Weights of a small GPT-style language model, trained from scratch on English Wikipedia: 12 layers, no biases in attention or MLP.
MLP neurons of a small language model. Each row is named by its layer, matrix (gate and up: input weights; down: output weights) and neuron, and shows model dimensions 0-127. Each number is 500 + 50 x the weight over its row's rms, rounded and kept within 0 to 999. Numbers have three digits each. A neuron's up and down rows have the sign that makes its largest values positive.
Before each neuron's rows, "fires in" lists the words (lower case) most often at its 100 highest values on Wikipedia text that the model never trained on.

fires in: "to"
L7.gate652:517511598508491514443424407489446506425471441518479562507475455524545451461536512477523577505476554530488549577463428449475493495456536535463501457484456528473556435410531487488561444458581527462543637538385499495500522443514491593497507431524453467511404408545542530480565523537470569445485410454481529475574497426524488507467514545394448606459467496511492531514420495576535423487496
L7.up652:490493547513551454449445474479541598555496408582454513561372482503559522617527511580624524430567613492469590531466448515515505468577536513472468490499515540519533441435476401513515472479449489488437501432474464554616507537600560599485486521492452546537477447441503553498490455597509496544561403451528487455560476455467485555514416469494449499528464473463370572561466553519499479499571
L7.down652:510524515574439490482526511480472519364461457489481509424444484447523491552493562393503412580532480475492493549550512571578524438598581506477591441467445436525519463463516577523549510576495508631484582532467540558533562527544606563545533389456529566515489436492534527509598543499454460433518497558505468530481500516540418504519539512431495510547479498430578520461453442539540477465490

fires in: "at", "to", "in", "from", "de"
L9.gate1113:466500473592534458468530489556485447470502477485491428542494512513570397493474439495527589500529549475547449507547533478492389617596500378420550488460450596511481439503439506421506570520471549483426505512464521498517439521558569445399587458495539518427577514587508480429476567483532585525498572453521495567537545481509466543457514436529483463437423465487457519474489516428525537506579
L9.up1113:549532607433398490384494590545531425468425581505391481596458476411585503532416571523462502525570410532516468571450496462393483542472540498493507500524520524463539551408487454469501480464554548635476519463399374507502481471497407528509549479571517554515558435493449525478603479511533528581463390538555499559481513563539505519526467553442608577545491483462483482500457484475454553424532
L9.down1113:488494452486536495504514610495572466416500489567578542511491592479563476431497395475407467498516534531554482500541547602456599439510486491431638448529511556578559509582471382474476429466557513528436457425514493466479550545477429518505557452547542496440358491469591542393478513414436467494484503471437532513543584458562528489451496482420478445466604501504518585465599421483346438523579

fires in: "of", "without", "to", "with", "upon", "by"
L7.gate1126:505569509463496488537520470511515401506444515438509521464490410560498474520488489469448518394437483442564450512538432556536545494631486520463516489519512476533529432438456492466504493455509516554471491506519445539516502469489529458503529592540533425486556544508459473459591452532541511571573518485531398519541490497441521426390474533574459464495476384495581512468569441513503457515559
L7.up1126:469578468428446477481426574508499509511533431544440513492456416507580435533551543423510553476385502550519457473572469399502595498443516496483604432461479554484517564482541555498476559517483505545424517505542455487520571444527529497545444544521496529507531477485490540630535443524449470465517460448452453414517560443571571511561467487389508438524492490476539479533531608485485512476463
L7.down1126:516508489535490480519523559455501407506478476461632442457575507530600536460439578482547443564511462442511485432564504564499507489544542511545529478466454567551480497501441511525515518570560452542580459593484478537604503505522452492541479499516524503473427542460504446452456509512478533548517454569450430506460455474587442543433529510573415531520480423515525477448383395492496468498444

fires in: "by", "to", "against", "the", "from"
L7.gate1535:568513496475506556491496474472615480530430540487430476486475501590422447473535473504523475592426470539567562544497511518527413408495482471485568422590426590575538459483427519418575511500568578487561454471427569524591483520586447513501591475488477485591548425568519476436512540525480437528603590531445445502502440475526454498488500449439374457446483448542511543480522420435529523530474
L7.up1535:579527420594511511448477462493422558495541537479535533559558524534474530428467497537427544566484502458494494390529462516431520491601482501468500509436462548583558404524418518491505435458455500514486538488496548493606349532501484571567510542538533460519513415438562518559532463455513522498512414465475559435542566460541613590521466419430454477544490537568531528539491516504501522570532
L7.down1535:509555460549517506360514546463481538431517468457451499507471450472523527512548507461471505570381517446479494456449560426551433553483445539494573643588461487558528486526499597446581475526492437511437411449376481463499583559474540514472592474449457462490497453491460499446514535490382519448538577449569514435499481496649476428496461466516525622550606487456529503522474522481549473446490

fires in: "in"
L8.gate962:483445462550503544522587561565580458535632408449445416614501554435467556454514497509590403483519386432515549429484538497446527463409470495463531517392543597586573572485516497470502433435469443522533550466596546446440445458478432398472436465572619485450504481568458479442326557465458480499484454490407514518512487439471407475502401510438537439498567477478454495569510554486523525553472
L8.up962:555470478441467424478544513487533466424512472459414527565456565544462500502507438443430535509501538483522499569553554537469541473524516460393430460452525492494498621484483544532485433495463402457563458429493394434478534480452587422450468435549570501542524494484469413440473363600502488471510589481528567492455454441490466482413551495550585459425480515506423447476556482400517468443526
L8.down962:406458523561523528532508491575424508541614489553386565572454611529464427583541509476487526560452550429513463499641551416448506420474522399429503475426492563496516476474484541443447471469521469507463352464580522471421520478561492580616497526490484499464474560441458495451524522456503538543489552474550470452523564409462405456482486472502467516495520505521569519507469397461549426600501

fires in: "to", "and", "has", "by"
L9.gate988:488531527497488418462458478489509543518484515482522549520410558487489455482507535404585473506529496530452526480510436470567475491516508517565483476473469593481529478434434489430495520496586603443511573502561434518513516480557561528539492498423444465560571490429505446385441538555503501483478492458434611357454539506465375473515520521534527473551473499463523542483493503548578531510436
L9.up988:516486477407523549488458591444432520482418337451609519600495524546460532600439502521471433461541539528502563544488543502473493505568592446535549461486506469458531562511532520507573511425443497453549605468426520496527454539493570494416496461477543581434499525539590493450571548524531496507531526551473436614600469456505533580441417505525542491527518523481541412500517484496514485421512
L9.down988:506505490566514525557561543534406481460532467503479527548465452450483505581502440474477522597370464504563426582485398535540535461596501459525489447463574441511529459494455433580468408466580579612545511446495506621524504483419494581508521543480514625563579514518522489517472489520543556534359460453431535558412455589495478527537535511456432441528469459483566589500446491457494460536579

fires in: "from", "to", "since", "between", "after"
L8.gate1037:508478429537470552457508540473456545565580527413447508558465473495622458574501460385446473466423468479484454512438532466607569497435375548521548487500522494498507514387424599507419516494417512549537541441445503463444483407469487509526526455468499506439455455580491452482488514531521425542405485499567542466458377453433536404436520480468413537497531544475560583523467427511475500501495
L8.up1037:475509531515446521558429465410520498570476507420516425471526550489439602510521549500515556595487399539528519455608514467554517465568500459516499501527493537502541479493447542472559525480502471558528583437521509413463439488551474638626428560460474520459506510513556413546499430522458506540459482515529429480487519398497395536431510489503485516606534528532518569510491396587435424472490
L8.down1037:495557565593500538491510548535417369462520505451470554561532430481467507445387551391444459602414549539507516445532477531580541434485477523415438441456584569538556519517521527478494539521535443569502479464554460561586418479442515489551474532491521530439531514576556591412496596455500395551539545499493528571446437484567533517507464560462572513549458414543548484509551501494542515494514

fires in: "and", "is", "was", "are"
L8.gate342:542617529531557424459433476451527484563444417535419529434489431562500513509491498488590446476601612494459543581511472502516458469566529513529434456573479450544502514511476461495547480535529584586578541471464494472539498517561473511490547455491503563539531553452580496479506420429507496476522499462488537487569554421530587505521538482534374544524529480515613450532549453541534447456504
L8.up342:529562530399598497531487521512520371520497496546432466494522413467467494478378478572454465507463474434631535493457443527467519524464486563467441481486512423490489382567559505555518500526517452426536517581576418575460452522450589429522480563569482533467496448540494491504464509447467449497495515504509476407628553486554477531385453462527427481572427534501530503398523574465446542433511
L8.down342:570517678438594499484470507465451467539514473573500456447549501501493493485500514481501612459429498430555458438518497476583533614449464400534592539542526483484528488461481462461538466585498524554396557511416471498457515463470525491455458517496422417487500469459486483502476548396469484482518395573464440471454467600566507568477456497482495530534503520463525506459537514580571484533493

fires in: "to", "of", "in", "for"
L7.gate330:573584521563525510474379544454478526524522500489555469517472448543407492447514602506524463436532581477472544520514499501424372516532470434412567451405518513493539513486471496449553566459459461419476533531449510517576438600440569525517430551608502563366535525565437528482562494600573441577530538490489531423523446462523426502486466560512523465457524475542465507527497430404502447511431
L7.up330:566516450450498506497416455437476440493500545606447490492432360516613436455474446470474450454565439431445394424441537303439581515520567433515460504585561403495633476525499437455491601531493516465491533482503472469500490580487563428465461497572492515457500537558571572537529530505555445506491445471474434460487449552535569495454535528535507480440482483447432527471574618593520461467551
L7.down330:575497539520490427541511459538437467528546544523477502495530466480531457457414478508486494453448465514442428493488559437495454405415504451595543618499536534421470539541468537518447496538515527626535474526456460444407637385525593463506426500507535443457585533564594419494385450558530441488376447517470497585431532443466457454438425515455505426527491486557490516473493535422500512544491

fires in: "for", "in", "of", "among"
L8.gate781:523472436480495446555549522488540510483526455484541517490582523413509554543477507530525461522453448518502464510568531450482523490467418463511506534502509627419561505485537616428464490527484507524474562554494539574467477511513472566600457463558524562490606592616519482447467511535457485405398501407407510453468585568505443422501509539505472446540529483412524633457492536518529561456546
L8.up781:536618413555505376472479548405521565548532434538479548414647534521523507547473463447543583451546393476512541512497574447498487536502473482527512419425450453583492516534475551475487461490488527452454544520590396480527553581432466524500526432544444519455534521547470584497561448519503493559429512390439445449460495452526440460419448518552492561588527492567472549446454547513443469436545
L8.down781:444544511500506501523411485432492533465437506596554552431526510564402513457548570418517423435453514514524515437547501523455485466453656481383430468499546579522496514553499421432457507538504492538456440432483575552566555531425425474601399565564460546489545443610509556535546468515486481496496468507527470494465463474510490472482519519508443436406535414520537552602626436507492503494541

fires in: "in", "the", "of", "a", "as"
L8.gate789:565499485399413536582475529442433458481563463507556525473503488572536505556484413439470463525568589425472538575471539510479531463480499463479485512503524562420556483476492536468548482542436553557477533416467513594473529512561549469455462526503380510462519536474451517501474514522436465509447513519566548514456488454509432497575519542512442461551420498520526543504400494518453594460517
L8.up789:512575563519517570541450569541537427532430454490520495489506517465517542432534503549477549411457496574492514551601457562502569458469536450521506437443513473483485538558491499558397488535513487540561450495568567465493419496499488554479551505507533452441491429455496577467507513553536452427550472503422518576523569413498553541462521412528419358517517494415470513529438428590557551552503
L8.down789:504539398547398488572439525382495506470552534497544528507514506529552551516533485504568480408501577457488611517534503478539533519544500473481624589508510522465551518530476494555544519500495462469467455448429420511568453478542439463395567509465454494525490526482557610577431609430521431472482407458459472557495394460556504602514459527563482466463510465541445514507512421572477531464477

fires in: "to", "from", "by", "would", "including", "of"
L8.gate25:519487532380509474562441538434619459507493503460460427455421437524562478417581563468527454528509557436549528480482409436483444404513553524509503502530529529461608465485484522470480559538421563527556480501516576519506569499589574467404425573508491477518449495488398494452525456531497514477488499646410490515483598470578434444473550484554442438435598410470443446518446448490516545519446
L8.up25:614479505427458486522516516504466478570581501520474494611585536533529506530488450520515550489487400510524539567496562487469537461481523501566551529558454570539510473539541548530430400460512621545511520474506508413561466482533453559503578514492497493458414496429601606447546451502455471510471389440517519512511464484492542423514477459584532420541438560505531563487492412501558553478581
L8.down25:477442550575488469502441519497511488518587521610495569453418553525601448415495470541525545419433514495565403545509515501545551487522512413512575441507535421488568503529407544557505497499439460481457525544495467458436521432443498529395484380574602472546414493414442519459522492504562416441406544533521483560399518553476508532420589493480501529479523472492496517474454482485499581522458

fires in: "was", "not", "most", "being", "be", "is"
L7.gate177:584506541501550516544474547511483457544549445472498462455476479482563535577519536413575498494442447439502448528551515546441464509519461480523477508508538475425486448461522503528512430559444564536504507396458514541580513540495547472465521497558546497399501512523495575506397461574498442524538511529526444475546443510552382535390505568547420435554522522495496524497440552579568434565467
L7.up177:472570519491511610458469471481514474460436495476526434429387449600488554482508510462543471568470485430454482467519577481405519482467447532494534540472488421500551514522514487554554420522470538538421485450409569515532524529354485531567460562521498530555452489491475486475574466461479410517506531560497501474479542587489420545524428522580499577495514564559563501447498497499444542591473
L7.down177:481581475468546505496474551508520520481429539492481490443434577481488466525564491489516618486505495448546494425540484548541466509504584486525495430486446453575514539534459472467619554527437545512468507445424466541495582478451510513515510524437448489503489496453485416524470498491395388470575488487482514512507526531429527621567501444437475565629448507544529478536478478471389538578502

fires in: "born", "and", "in", "since", "from", "as"
L9.gate1656:490532455511542510509446547532551529519551471506424555513483436504513452524456548450459541438415505439454426504592459454514541451541525529457618505346457506450517573566442513571554500521440506563580531506509534433429441577483506538475517549508506536510454485526485574523514460506478468454474473567444605487520510577552427467575509456563553523401493474603535543556445452550459541496501
L9.up1656:537518560437521530509484517514543471542461510514538411547568512539513538480492488490551479577514496497495486499531519467574547464463517521477563421513550493571441539516531559539490540551441458603432498500584571513462472500532480531500491499457489491528505478566442601539398445446473550441468420562529488494548393475480559438419549571524505547553570369453530539431515533592562442503473
L9.down1656:487530476550543449556527486546478352517467447479558592505518488502458519474542504496544401549473488500489537511468512451590433438601519566502431476485444476436521531491531579483574535429466490416481471467516468501422524496531492502562518453478411548445469551480464548550442565408537425494475482512520498479478492597537528417408556490420466474566593490536544472577577498605521544511509

fires in: "the", "from", "of", "in", "fighters"
L7.gate1005:510537437541519545508437569457521563508502565469505475531599532536477550474497456500550490446584462497492510507514542579412538503446431470425468449504509580573468468514565536582544527647481495484465481425569489608472542379481456480505492535550507433547528456446540439496483521549514454562545564466463392506529523450507401498502533546455498487514519532527495562506441419441477547508472
L7.up1005:415534446475504546461418510432493379418560562518521471519489542642507439546471476479580507496517474432522425453525465482589475495462511542545591441594411589482498455561541473536485501514425477426480481618528483468525382474404603460472548502516495451410506529483491500459477551626488468485602622473596561549493475517596406430441552500573551512476525497496572469506477524484465483412505
L7.down1005:517544460518552518425474574453520493443538590452552484511481539569527395572441472565552507618551464585590455477481535524474482502477539458484529482494448513463460469567437489580625537490591518410541521543479524457542450487550516519467532484415424389509454442461502531533534581447490428418512494515479487372550506552556497431512443506567547572579472486565517530495432413556584456510541